config = dict(
    norm='layernorm',
    parallel_block=False,
    init_std_qkv=0.0255,
    max_seq_len=256,
    max_steps=3995,
    dataset='wikipedia_en',
)
MLP neurons of a small language model. Each row is named by its layer, matrix (up: input weights) and neuron, and shows model dimensions 32-127. Each number is 128 + 24 x the weight over its row's rms, rounded and kept within 0 to 255. Numbers have three digits each.
A block is one neuron, or neurons of one layer that tend to fire together. After each block is what it responds to, as a language model described it from the Wikipedia text at the highest values.

L4.up132:164145111135171123129105153119135116160063163104134136107146087157076137139137137114155071137138131144116132115095092167125123159111171177130108129106114126145114100149082120127125102113128157128166098137124128159173118086146131084138107085105139109106118094111137122133139122142177144111
L4.up475:134143089151143128162154092113108154130110121112146165131089087095139125119165122083140113093119147132138140152087082177149116135183185131117108149128121180182114132165148109125141101133106135118144131145116106123130115150118166130108089112133117130148195122117108127106138119129116149106
L4.up520:104132168113152129110101117134154089109135129144114138152127145126131147111127111105089097164162083086129163044131142159092136132116121088090145131119089100149123103122139156167133130105123123129153142122134091160148133122107128114197102096153116146180112130160162130113100116156137137156
L4.up635:159070082148128113144119133109147070060141101112101101140134117136143111131154141111145110135099094139125139120145097153141114157129155122083107132138100154186099119185163132109113143100132114139142131083160113117152140075164096146165130127143145115147090146122124120204153147102171120121
L4.up720:094155079080059137110141135166133134074143153114128150083135119126097128163113109123149121147114102128117102089110078139123150105109160111148157143137144084169122109109125149127117165154102137158094087120146127122097104131110100117117153113161159142178112124088128157153125094153138123149
L4.up788:106116134124113104122124116094074170130112129153094143146136072121117102144108130116073136182127093122119130133115101100128093142169169170140123121133162118116161154118146146147140121162125154096118114114113068090144149091114184103121120161122162104154113107138146110147109105092167126137
L4.up943:120111145132114074046119109127112149130130115134076163121109091094162148120141130120140164096163123100131102110106110151113150118135160119104162153109168133141147131122146099123086130139118138114137116131124153134126126142142072127150155109135102113139195136138142108132145108128111153114
L4.up1013:139148108144131115154122135155167158121087127126085180154138149084101124121104129113079089146107105046145110111120116156141129126167119127097088146138080116205146136141137099143117123149092160122144114133113105134160102159093151105113078137120118130117130114156114112163110123078194107108
Description: Table header separators and mid-word pieces. Fires on the pipe separator after the first header cell of wiki tables (No. |, Pos |), and on mid-word fragments like us-u-ally, res-p-onsible.

L2.up179:151147123136188142111099141118142159116151122160134164125104124134100138125161146107116114076120098126129151103070095080173101088152101089114139116104130145127184098165123135083150123133140116099139131094131088126151126080102110129118154136117098135172125126147164144110118121143147112133
L2.up363:137111139152146147143130128099146126118127108193148130122152105186148130111128157121121136105131148084114149107100156127127130132101122155143127139093112165162110150203119109130135150110133126109142130130143171157098119161110156079144161127154137131152115116140139146134098166147187146103
L2.up641:162115118094090114074137139108158124140216129140117127063131087131149124131135100138139143149165101120119135151164153093134120113168107166092137141153135153106178096162121138128134167106161118115107131149114119128174154137121156081103154120098150104129138127152155112153103164164107126067
L2.up652:096116122110126158108115117106149126113134130126154105104156137120112121152105117135151133109085118144112074153081111138175087139145146090126092133103132128132154114122106156132114155143161129123164115113124147126167137123128112117129148095128136132127109085102166109150104141119123127129
L2.up755:135119163159124168129130110132112147145082160158070155142164133108131128141146102159149146095127116124138136159114094106132125123105104137147119122093134121126147111135164100095125138120134124124158132139121174178126091157098106140128126135136119103133118141110140139091133160146090130115
L2.up849:079135062132142128157121120112117112124105125134113134161142127138117116125159134131141136170128163097131147062084085151145138153162145107128133141157106118100121128142153129183133107152149148149107124187111129115156091149099103132137145115127140119130127087144130130134107067132092144103
L2.up956:111102133094105169145125141117168169154132107134118100092102091138130131144121123111116140123124133158139142148106161120129100178115131164137109177131129157122169146130084110193089146106158099123165147102116034113115171112114107085138132117091088105155132092132090078135142121138146143149
L2.up1002:102096147118114092146131138142124120160148138145131136128128134160123150115120085147126133198159208082148120138130062116139107164111120105096104153131093175116141142135139162111124147127124103129150148133120076124136137106145125159098128101154102152133152116159141155163102108144105115116
Description: Comma after date phrases. Commas closing a sentence-opening date phrase such as In October 2024, or In 1977,; weaker on closing parentheses and mid-word fragments like inc-re-ases.

L4.up244:099133105133117096179142120111133124112137085140104118145108163148112117144134125150087148092087116114106093106148093100097097120123147138147092101092119152134138088141141102124135131109115085167156140177146140190117123152125133115134130118102118071128140098116152080148153109137166161148
L4.up457:099138144126138141091157164139140140133114119100150141120162121107108162148179097114128166129143157136133125122138095101128113112159117140107114126166102109131124145131162129128132143117101156112137097108137086117117152180141133114092107143130138143147111177116137130162168121139126133170
L4.up483:155139121097147122153115127123136131158114119104130187142163179159151150147119106144118105119122140147131178091126149148115108138158110175152090128136126161115147089077129097113119111132139159132163099117132097108135123111116121142149126174127114101129155116117137134108119164122131127107
L4.up559:146126129135145147107115145102159140173135110145114170159069129131121122122110101147124127085088124133093140146160084116132114154158091122114087126089160138128121154144181122128115108170122176101120139152163124167140175188133170102178120151134119091147105148074143150124122149148169154109
L4.up561:097115128102166146138131109155144076167108134164120112149167115134142143104105156118099125088139099120130149104133108120152117153086132120129120148125118115119111123089167112146118113123143115148165104120130109111121099129119153105138087150125091162177175109100116157109137139147131094141
L4.up762:107106174149115136132158133103145091131125107120117113121126127135146110109087142199127120108081120125135125162156086146130143173143118136143150102116110109113137041123142087157134133150161129143129100132131100121114114148089094121135136127141150127173137143124136135119132142113138137115
L4.up920:113085110111111147143093125115145152176141129115119110126121121103143155120104131120131124088083119163132128093109119149128097131087118090128122109119130124136087139119135103132144109123129166129137132141160130106136108146130113078100084144127136078124134110166117142107151107152152117085
L4.up975:120086151089152094147120141141148151112144131099125103107177133131137099115132132138130133123170160135124100132112124155151112095123108122132118100083112115168124154161137169086153107133114157153145086138164132155160150155166138095123105113134113134176169171121158138084099093126095150105
Description: Determiners after prepositions. Possessive determiners or "a" right after a preposition opening a noun phrase, as in "during their", "after their", "with a"; sometimes possessive 's.

L4.up30:173124122139137090140086101091132136160110120111144111113108162123118124116146093146115126075124159131134177173123119151139135102123128127115127171124131152133121118175135130125124119114133142166084168140126080110131157115085107133122120142100131124110120094116155155132112168109116124117
L4.up112:133132136142091109155140125115167072061109115123107108180106116089161137141146151149128102103110105087110131143147115135122155114114081148145169146132112181101177143108131153130147135119149139138150135130148132151135112135073101144151116121146108160155152120122132144106133153148096059153
L4.up171:130109113150143138154143092145107131151114136072097164115103159108144154124135131123135151106117128150160142156139104157141116123097128115134165140109115131128089155089133125137122152088133133134130153141102108134192154124119147101107112123122134098106087177125119120106132141147113107162
L4.up257:136078120121146104114068115116165140131115138124107141101092099096089113127148152218125121155135109148138124151116143146117145120146114116136144206120174134127106123118152139148102151148122140138108106165152145114121122137083115107129126146133131152141080143152123123155119162139099140108
L4.up335:089124184099116114144118125137082166097131151102114117143164127116139164122081132152115130133112122132108150130174114111123164098114156132128112138134103115088103109143132140139116132152143189110106146141125133114102176134126099141118101139153095133107155158080141125086122123148146127127
L4.up386:138122133129111136118101103178113132135100104101145061123127092071135152132162157156078138084124121105117146138128099108127092108089067157127143125127121113169137120092132072054149114135118123156120133153154082096107125184137151169129099091099104159142160159112150135139116165121109135135
L4.up505:113131100125121114139160176158124146093113141142130162111096105145108102128152154116123134105098129129156156129161128101138121101132093115135135121086136093150145148140092159145135149115090147120132124105138122150132143118100119158124122139133150118119169127138095084126109136132118080122
L4.up851:128117130126127104119145140156127130130137097122130104155105124113119134163122129153111108122125079085136119135163096169114130117116090130154144112076124143136138148137159130135129163148132126126155116178101052123173095148112155085118141135044133160136116118169120096125110098116141150107
Description: Section heading closers. Closing == or === markers ending wiki section headings such as ==Background== or ===Second round===, plus middle word pieces like de-c-lared and fa-c-ilities.

L6.up362:156115109161091119144111158130136098131101120168136115148147140164130079155163109142088075127122156132160132149097130146076085138136095115138142109108138129112130120116120093148103134145060106129124093103095118133155124170121090113159165128112168088149123149172140160080110135134157104181
Description: Token " a" (article or prefix). Fires on the token " a", both as the article (a year, a buffer, a population) and as the first piece of words like average, agreement, aim.

L4.up60:124163159090123092086106123127140171128164097139131149096119145141141189154119133120103153158148082174146118134119129113139129106119145154143124132120142118162144105088134127146149113116132126083117135174096112122107134114050126118152139118137095093126131129119138144119168164121124101094
L4.up168:151155147120089133127119117139124132148131109117152087171151085116174089107131090102120113043108124131141119072137127176086138115104151165110129145155140148133132138148156178101143157155122127130106170128108113144139189117130110110123130163117153131145089144131161127115163095096157118159
L4.up204:139149143120090142136108110150168142149129130143118127105120144161157104114124102147146122167120142160156110153096115107137143139193107158134114120110145120105104108146114115148116121150156164086161097117097141108163116138093125126129232124138072060144087171123112146096160159181141142106
L4.up434:130128132105087132121125141116150104170130105091109128132125093126163194101127134137157141120118132117136108114130126143157089153115110150128121154153074153106129157165130095105141100160137127149127103143165099107134098119116105138143158139156120102170172120113121112112113119100190159145
L4.up563:150143119144106128124130143151118127117146145127114124131145071110156109127109097141113163120067156148109134144090120108084143154132138157136121117129119112113129179125150143110142112183106123148129146184138169142112146118084121126113128126169104132070124113149179121167130119162158139145
L4.up760:154112145098069128107167138137127077132125118072127155128141128086131114138154178149091133107134136125145122126137138122171114161121107141118120109120115158130171133128144095129132096142120136112080127176178127114123132106125142100139113120127139083126108131157124143125072150119123122130
L4.up767:165113143140080141096137139116140154164133132124116186120135092105145088139090157117135111157108103096109100145149109117126146137154120141107145210123087160105140166155120155075123121140113085106152146147116147165164094101099116128113168153156102058149112122144097092145143075140140140128
L4.up831:175086146113097141130122105126132128142151112139141194120135116153136160121148181141084133133130167090142199131101103121141138138127133131147100148110142134150094151119118143125141117140131130109105126129124141130158125160158079114134115147117130156143154139116107176123178157165146071121
Description: Word-completing suffixes. Final subword pieces that finish a word begun by earlier tokens, especially nationality endings like Norweg-ian, Russia-n, Croat-ian, and -ated/-ted in designated, invited.

L4.up133:150113150120161193155123148101138136128143134105143092142118111105156142118119131135179143119088178145155122119127081112173127116089123087077147111120125118127110131133186147115145148122083125094139109112167129141143122161118127151132115098150177115168150123162120111106110119161145136143
L4.up144:140118154137112132165115117111115159164108111105132116107154119155082113125145127137122119139137124101125148114100074099147118149113103151129097162123131147106126122144130110136125131176098116120157150094110072144128153107131106156089107097138114066145113189124155129108149082218136155112
L4.up200:199133123084122137131134109097130147135143078143141133109119153103130125162180088134161134130118163125114124118105120121173099115115136103131122107117144150110154058141100121139104102127107109098134129124123142115143178103088152104124093128131134168110132158105150134155117122134137132112
L4.up460:140157133117147119142140105131105188118115123154125148125126135119133118141139134101109116133106089140167125125065134114164130106159135115135159130139143128178138122122125107116139134189143140139144105151129128110088130143098141109125148126108151036133165126164137141158089132157108159137
L4.up494:175108169154156145101114130116131133140116099086156134094153100108166158138138165092138119112146175119146148104118098099130131094115131166068104108111140139111165152174164103105128177132133117119128167103124101106110118123143143112139147134126139107120155142142196142122074174149135102111
L4.up553:140109127109139142158105137159132120125118081092148143132139147152132098133180109118125115126077129117088140163124141160165119122129087126165145124136122135132098136135150121120148131121141114157076105107100123150137170116115136113147069125118068166128116161094091131193077138153139053170
L4.up584:140127138146170104125119123143104145117129124135151150127101091117129154160125095131142122132133115154117158090048081120139144133118088121097130145117122127113161078167162112130091134168107088130172066127178067157136138124093138146119133103130137112121130139128159121184107132184117145153
L4.up597:161135099126106109151145090118168136107127105053095169114165138136140127105120104138158125133119154137111180162154091147136124132130124126129140084140164142128135161124148125103074122188097112108121126112145150119181128112126109148165174088149144157110119141110137148113123160144136122106
Description: Comma after opening time phrases. Commas closing a sentence-opening time or transition phrase in narrative history, e.g. "By the early 1980s,", "In March 2023,", "Later,"; rarely, the last word of other phrases.

L2.up96:155131098108156147152126158128137138085125119137091131120122142080141128124120106114168133106090126145119110116132127138126104133150146138156110139146132113139130110125145156153142126139147092105093116158134116143140129102125185126108142113139167131112136147138103082123117108144135123143
L2.up248:113132138124139128127148158106154099141137168069126142110055093132100112115151089142113157146142120132156123147122122150116125126143136157167176151101136155153120141140124086146126129174149140147116143127102158128151143115079134118143112107098135144102104135132104106096165126137141126119
L2.up437:124140124105103164120159139096067159117156142111137120160133112095095103139162140156098129146062126112117133161143126102130158135100112147107098147111088127144145152136147115118156151135172122097143128128072136113093134078100147136117103128101116176146164145106093134176156096108145115106
L2.up517:120136138131137192135103106138108105124124141143088133136106121121126182112144122128143160135085125128102100088130116151131147119110111089105136150141107131136146136108156129141138142149151149147146178073119135127096124131146149109154087128150092123131132143157170086155126167138173106109
L2.up651:108128117149148122171156102125110129158177139109168123137144134150118135140120152128105134129115082146166088167099142150108099082103129129136162117133154144118141120121089126124070127146114129140141120114097141109152154076133111117115115115131132154064134143135127151115134122127194106107
L2.up752:132108145163058127145134120093090144121130147094146113087135177068134129107172103139133168139078118121120133121102098147101141078131126141136095143144118112132189109130135105142157160156139115130159122101152145134135188158142170144131185136122113138132140171074098126152113154140138135145
L2.up802:172118115123148116127099130135115139108153155154120107115148100105148147139168140110103146160089106133169146158159107163138127096139129128100150156147144122120184130083152146087128151148092118137119115111130120161136111119122112100099136123139149151124128112130114112125108099120150117116
L2.up928:156129092116116126116113113102130179097210120118130133140164135168129111138115145108129150131112156163167134168121124142135114108158139107081129169139142094077116105131148175122154111120139143123132124118120123092146158122103152101120149103107111179119114125100117077151114149154137155126
Description: Section heading closers. Closing == or === markers that end a wiki section heading, as in ==Certifications==, ==Career==, ===Former===, plus occasional table pipes.

L2.up62:149144146116105161087129104145165116125185148105130088076133120132142137121139109171141122124146141140121147125126083087135124168137094151096135121099133134129175151113198124111107128132148118117109123140161108113118131139122174142118120122167090137134157148143150094137125161157153145134
L2.up83:123082160122134121109110120157121162099081124137103123150129163087108119148141117117116145096125125147152115179137134126133148143121117146146123161082134168089107114132170127105134137116112153101152142079132137090125103208110116131128139145159127125111138094111121139109141098141152139087
L2.up293:122116161093139123108118162088120142078144120115154092120103125128160136151115126164121119135169137138110115130112107135134104117100136098151099084108131181127147121152105096163129127124128108170087128129145099128158109123113110152134125131135134117174119164102158183101172151126117118105
L2.up340:147155144077131138127108163142126083118145129119121124114119118103168100131111148141125125153108104126106143158126132123136081167131107182116093135152106140125173109102108144108128115081144108091086106116133153152085153157147111098129107135081083104164156141149135134149159151123121156101
L2.up353:085151118075101123134128125181131132074151123119124121165126139167151136153132143136145097166126100127114114130094135139150116107130133129106140128139158138117146113131110135138133175120079163126153140143177090140102143135153137106125116138094131093111146151061143143136174090138111098077
L2.up463:114119150130061157119124124149138148117160121116125120080158101110167113137133136113138118145125088138093091102105142073142134109109125157112139133133155090089136163169105151107134094165086130110133099129122102096109124132155151127149082122113143071146143163126145093154131128144114123107
L2.up648:105110106140096104112089128153124155094133100188127112101107131090092162137128139130115117137084126131134144119073142148170128117101094103142117138153113148146196131131098125125125080090070146162153124104177114163119132119115128112172078095126133107120124148108126091099126097120134160122
L2.up933:163076142099178151126150120127129123097110119163145110121121121105139109135156101182114079126150093148150152096111153170144110137130090135107125124140092112156152156131132128136127117171108170128087139144118098138169138121103142134156137126122132149187149103110127103170113109087129136136
Description: Opening quote after article. Opening quotation marks that begin a quoted phrase mid-sentence, usually right after a/an/the, as in a "hot issue" or an "honour killing"; also the words an or first beginning a noun phrase.

L6.up241:133119098120118152142122113163082146105148111144116143131170128084141126125132179159132148092141165108135136108166124099108176104092146133112111114117130126125118129153127140167107091110130102143104115131131106083138145130109153136094162105112073052130133114085139101122117144107070140101
Description: Section heading closers. Closing == or === that ends a Wikipedia section heading, as in "==Filmography==" or "== Personal life ==", plus weaker hits on word-completing pieces like litre-s, e-con-omic, Pe-op-le.

L2.up10:138129106132129106144142114135104119106101156154097171181152102115173137100100109118149131080113118148129159151061149134117064084131066095112091141139114108108165138143128135119134133118167124159124149158136102142150135120136141139129119128129135169130110138096141124137172114131182122086
L2.up108:109158095120165166153130110155143151123098164050140106116105146111158132151106119135151138092145122093134108136199097141124133161118137133114099122146142179139141140107122120150109176099139135149129117164155115149122134121131123144172097078162130114136127157150128147142151099165114142106
L2.up215:175136122097076164173148145134138120154106128107064145122119154136094141102099132114092144135122120124089135135094139158046121172129145141093127092164139125163129121101145128092127126155129125104154133176154127111125111116155099135125096141138079122105095146125108116120161084104145119114
L2.up241:083179142081141165142102108119070140106141107135137157152138134092158108137116149133103137084092123099110108120134113144127123136143131148130111120133115140099084109147117156124067131102155128139109118188114180117106154099077118125113125154126142132089146131069110118165141098139123119132
L2.up359:127122110122094148148135087164121090123151102145141165138166083140131152137132153120090129052116088116138147145103107107117069157149123142151111111152113144150116187128090148126106130149152099101154154162120155141142198122128136115105125147101096098154150092148128129117132150130131105153
L2.up636:120109128159102155131173135132134126141149147191135197158050059049103158136129134134138094150119118141098107132146137136115137155146145183135138160141117124135143149110110141172117117140107127135121124120160109158104089132137112142177120138166120137129097131127096130167139125111118106130
L2.up805:114111151111124180082166136143156108131107100134144126144136124074125115142128156139096150124122107118146087136100127125114119166135119159126145142081099105141143115131120130121136146109106151079118169182111132119126118118148149124160138166110123135111171110096078128119193145123142107127
L2.up889:110130145119089129142138111116139100156100123139118168114172109083157128112127070102128137057130116107144142111084135154094126165118144147094097149145075131113147174155093137148105134141132101074115168180098121124120147106128114101122150125141133152105140104124096146093169094145148110121
Description: Adjective-ending suffixes. Final suffix pieces that complete a split adjective or adverb before the noun it modifies, such as -ant in important, -ical in political, -ary in contemporary.

L2.up131:084131156111135116129157121108163097179139163122131119139111149162102187147167124095136140105112137147097132066127128154137104160104116131107104154109110091124171098087187109123167128126150135128198135117121116109134086153081092157117120115144157152098144124140118149108138109117133105176
L2.up186:124115154134095166145105114136137133166182121117131148143110093155172136139162060168103158106155135140103149107146141123141113097140144109104114195057067147090155088106102145127139123156157085132117154102161145132109100140113139160124117109114149146110137116139146141118145114111151149117
L2.up521:121132159100138120125083112092097145109097117170123134136139109140115133149151112120123119072128152117130118112125021138113138114126139131131128142061165122127116126206122101085138131143123134146134149113130123163119092117135164157132119129113141113168159142172135076125112157118151145154
L2.up533:134109133110104098115102169124138083158175149147135158138145130124092115143124091139126140086140153102123101152107100114135082112136084141100133144087124133138106094147134084110139146098153113122083178141165130157090119126122097122136131128165128136145165151129126138143074069119108169125
L2.up615:123104108078119109171150159089100146104116137120098130115117157144115112099129105125109123116135149115120127134132127116157124065137121126067140129140139145112125127145145132122132140139131123119100149154130157097118109146105133128161069120161132136152173147142132131140144122174137108147
L2.up682:119076121132140119143108111118114118142134147137106137146090120127087140139109126138134146046130174141100126123113133100123144101141106111110136122148133090121144092111095119116136137120151130100146135120134158134111098199129134088156140106146140110112126138135128144097138102128125161166
L2.up977:143171129150138148140129128078171189184169128111118179121121128143155125106118111172119118098111173131112105150152089092129127132082118110108150164148115125155131158182105070079122075153124124124117100134129111146134107118129149124117121147135118111126115119140096153096168150106143135166
L2.up1008:107136154148114127115104121092152154099148121120134178113144139101088139179092091165113148099164143145125086173130147098125119113136166153102131131129113114110194158153122105129122099162111150134086161117132116159100115163153086097125113126081139072130160106126143118113086150127162141144
Description: Separator after row label. Column separators (mostly |, also ; / =) right after a name or label in the first table cell, e.g. "King Clancy |", "Armenia |", "Allmusic |".

L4.up207:140073113111100108157143106147125168153099146107147121106106145126098144162148094129117148100073089116131096127150085109136134094132104115109155136120159145133154142161128135098163130122127183150152146128137110132122128134143110147159083102126150081140169152130104142125132129133116092099
L4.up309:118128150117108132134094110135147126090107129139134160092123171081138123141137157128135124156129166121132077161150100134141135103144112125149099180124145130128122140130135076105111131182083126150156142155145178131140117096146122139141085103150132121117119136121157180086154140117158145139
L4.up352:136156136115129121130117076101112139116088143116148102099109170102105144112172094132094113129110098121129136126112120163059126116080147126114164180126126160155136154113142071128133131121106193120053142147116097104105106169123159151139147144129105118126126183124124139139123140164097141091
L4.up384:099135166127151099106129143160142126146154105146128089109122128075130103165148118136155153128139122133200133173099142136149114101126144162145079159145136120118119117124123127111150146086136127084097142105168154142100125120112131123094156144139092155082142125139096148170146068152161139133
L4.up439:143137132104124147106136111126149116139163125155149114107164121127153145129152113130122129104105133116138131096133128102042168106114110110106133126137078124148140106174117138115106138142078128146143101131163164111126141105119146123127122150135119174106117116136154135082148139136120155122
L4.up575:147170164135113123142130125211134166128126115163117140116110151078123125134112135153118110107119124115197146140130062132118159148110105131136113124104113139132129146144126132088110124162108120095112145116142149151094136137100171159119130136165119105163133143131151154107099096153114121137
L4.up637:125125094102137131118152172170151080125133119166149127080075129125071128139124156120155117128147129126205165182146070164106169138170172166130096121153130123089183104116160143088133105152140091095126120153112138178087157112119133096116144132112147121133121141132092132130184090108105140130
L4.up786:132129130137152098144120142122089110099125121168104130091105144119122106144166134152145099120124128113168172161168080102125156149153150109074073154112131127117070104149142135146111130167157138161147126137168101083151148118150104112167132145139136081128101077115124141114108106157101160119
Description: Mid-word subword fragments. Second or inner word-piece inside a word split oddly by the tokenizer, especially "un" after "f" (fun, function), also Go-al-s, Ro-b-inson, re-leg-ation.

L6.up689:110129126117127144106088121154125148110172104146146070140114149117162135134126121139137103090098119108102101148153138153154109088143070120144121143117153117124136149093143126150111093119127092125134134101116085141134136120078108168150123120154140108115148064103132166135098117164107149113
Description: Mid-word subword pieces. Inner fragments of words split into several tokens, often just before a suffix (f-ight-ers, ex-per-ience, prot-est-ed); also the colon or pipe after a table or infobox label.

L6.up420:153105146102143116087104131093128120101133083101104136147121111084094148128158173101136088118162089122132119109148122165133134149162135136120131112094095090140143095148140117100154138177114119154106095127147117125154123101149173102133115084125159135128086194125160101133119072125133101130
Description: Subject pronouns and table separators. Subject pronouns just before their verb, especially I before 'm in quoted song titles (It, you, he), plus | and / separators in tables.

L2.up304:136129153124111112163157116136148164129117115126131121154098120091084105109100154127173118132145144100108130130108122143132166166133134142119102188120107141170147109136115097087124112128108075136091110089127137154121148069098135127143090143131152127098080162085144106146106100142141114131
L2.up309:125085132142091117138183096123091143113090132108085139133140142113098152146107128125138162164098148122119144147154172135132095112124146092172094157113132138129142152129096144113121111135157130135120123109150074115087161129139140107109168141147129132109135170146158111099116125153148153150
L2.up492:120046159170124114149137075128153134125132113141164108111086163177138156129133109132138160095135117154111121148156110096128105131114139082136120096151101161087130114073144153089093131139163140125143048103144151092124142133131123127126119111145151145075143117134150105084101110125125130099
L2.up657:114095123114128116137099139151132124098116105105082187132123151109142132184096096092127104097162102143109114147176131146115138131162123179081118132153154103129172149117125118163125110079116137153112112135115105152176115099119115060099172092154166150080136142124125116119120104142120122119
L2.up704:151126122125123106116133173131132100125143103087120118155085121133080143153114146126148101131112116129148113116140111138182168172149146112099127113102163114170163123161113111130131102102129138111133128144137107138142140092116097092133124111128152117102142139127123080144107121105141139185
L2.up706:141125090096141104102119097129144096088115116097131148144091099146127135094091133143175162164159118138114117140112130145148114142168158155090151132105145122138133133110128156112124152133106062122131116128160112134139110096121100064122088101172121166114106128119101102133097103139134130151
L2.up792:147110096076169102157134135114151143150096116111150161157115106068127122112093141127145107112157226138125115139139132071131154138153145106109128109113081108164139112128141153110101134127092136128099103135145160112124106099114114106129125140095145146075175123169095088119113088136136135123
L2.up813:184112137159139127096100135117150146107153149165138152153132171113100126087107152164142156115157113151108121163143156142158145140145150097086112144112118131173105165102108132114088129106144108094150090167146112100156137085147109141141115133120125092093142096124100116107164095113122171102
Description: Table header separators. Pipe separators between column headings in a markdown table's header row, e.g. after Pld | W | D, Title | Length, often closing the row; occasionally word pieces or colons.

L4.up126:152133122079107096130107110078149159118145113150148164117096126114083133125108112139142138111161162099116095120130076157143147129139129159095100147107124134122078120091133120130097144110127135139097089098121111132114136143141108106106124116110150140155141149152131091100102156145127163149
L4.up452:183110102157100153115118148110135152129116191149132137164099159120159152107126142124123161124125077106137143145139122109129108173124163090122098144120125070103153127115105179087127130151096098108143092117107105121144113118130153137100120121129116130074123105112125128130114135117116113085
L4.up470:178135102140096100095142193132089111118149151145156100182146147136142130127120135164155129153158129129104126147140127105136142158148138125113126184074094140139105076112108135128103139089119116134104094117107134117128157110133197094145084097116129124089158118127106124147132147167124111125
L4.up569:148147124135168145148145149134111146118140151186139107091098137072130164120121143106119189126161147159112081102143156091146086134157128136120164154134140099109118134108156158111109115131142115128110148124115134141125130126120108125161127139155130140148182126137115149094109143151113164095
L4.up677:127109111123116150153147133180133081122111112133110127129150096114126142153114102123166123131171116118109095111106061135134123088129121130127126163101109105123137102119143153102120090105119098127116130111112113131133138110137135128122144111133130157155128120146124139174093126067136131116
L4.up755:125091097125097095142142112137148157143124107108167122166141157130174168078121130136143159144160097127141140113123155133124163169188172101115127136145119116110145108105084146109085141163142147110103108147149115152123071162160130128179087113129110120075120088134096108121130113150124133160
L4.up917:136099104173112136130128124163132092120131158161140086138120118114145158120100117141094142126168124126105135108121139115117136160133134161118118125120150141125131099137130106101129131133132126119154109103122107107136106108139142069147170118131142149071172151159151128129158120137131094145
L4.up990:150063128138157161137133121121157099139186110106121123125129127117126140135076202115148139116120152152095143147118140121119115098167152112110136140146172145118103095134130153137146107106147148143120114131141134177119102233128093101134110123163108153142150125101127114139157091118139163124
Description: Table cell boundaries. Pipe separators and first tokens of cells in wiki tables, mostly right after a name or text cell, as in results, sports and court-case tables.

L6.up62:131090164165141133114134137165112116137101136086165119098183107149137118108153134105141119131125139103138138077082129106159098134123142140108122134137152169148109144165130120123099150179145114111104147117119121097156113156116119145129170116146130123103139159114131163144145120185139153117
Description: Comma after introductory phrase. Final token of a sentence-opening adverbial phrase before the main clause, usually its comma, as in "In his later years," "By 1977," "For centuries,".

L2.up51:150119101136147144118153163092123186084126097113137123110144113146145102125113117183071158104147127075200101151131165119131115140121158129116135123125122130119147154154174114138124102106157157135170118100132151139129166115130109114091121177105108102140125138155114145123139129107148101158
L2.up120:101035158120161118103135145151165105081134164087142105173150123137120101132124144120108124114084132102158097074127128123164154159160128158128128140076136149138115145183128128136137115123141171141125082100105137112098127123116123186115098116114092141120134157105101146134130114119164168131
L2.up553:101114122115126143158162130077151179110128149156142144065124137098115167159101145154141141126127154130151075152051090141149079124160120146126125133167125111098149139121081111144130113106152128121161157133101103119109156099097140141133154103124124104104131110103140100118106119166168121102
L2.up583:102156161139111135137137143133172125156138110141111101087067112124110126133121102162108109103128119130164149133098114108134150124126170120101129111164143109102141115120122126112131176121106122141105128109139115124101149121154153112123140115113124104127145138116108157148135116068105129127
L2.up633:094123115135102115132139180135128167080121108121122112149173134132147128146132144130130132119102105141135117109130126101132143088156108108124097109120105162127149114147086117058127130080103117125142109141135143145160105119134143097108158121122196113113128102111122148170129074104142137133
L2.up729:072131111140137118128105143115146138120100109127170129108089106121171121163094154160156133096127085125155147142132105115121140154113148120130159172131141123127136143168139137121107168129119085132165122123099092092100113123141108129100072137099178126127116134099154142153138115119136144146
L2.up734:129125150154102141113123091124129141092142145134098130091114152117093106119122128126141117121148119098127097108161072114147142108113154088108102170103145136152137139115176112082121111157160152134131134131170150162098123120129169135094138137115118121120098123110118140125151119171110186096
L2.up839:106147125087105116167170093163145136153126145178111111130132099146139121105112130125158152094100106131182107109147095097135112149090115120126139174142138121092158137110110135157141128072103118143095111153148159101109148098136139107124083151115148121094164124108129185132166120131136151129
Description: Mid-word fragments after f. Second sub-word piece of an ordinary word split after a short start like f, p, con: f-un-ction, f-ran-chises, p-ri-ce.

L6.up729:149137142080100137102131142108156113156124131144103216145131141124151102142122156154119075080136127111125098097111136125130144114127166114106148123142123126107105122139092124077140155133159106102101102177117143092119118104121153119086107128151109131138097173162125100139111120121097136150
Description: Ends of noun modifiers. Final word pieces that finish an adjective or year modifying an upcoming noun, such as specialis-ed, As-ian, 19-26, the first.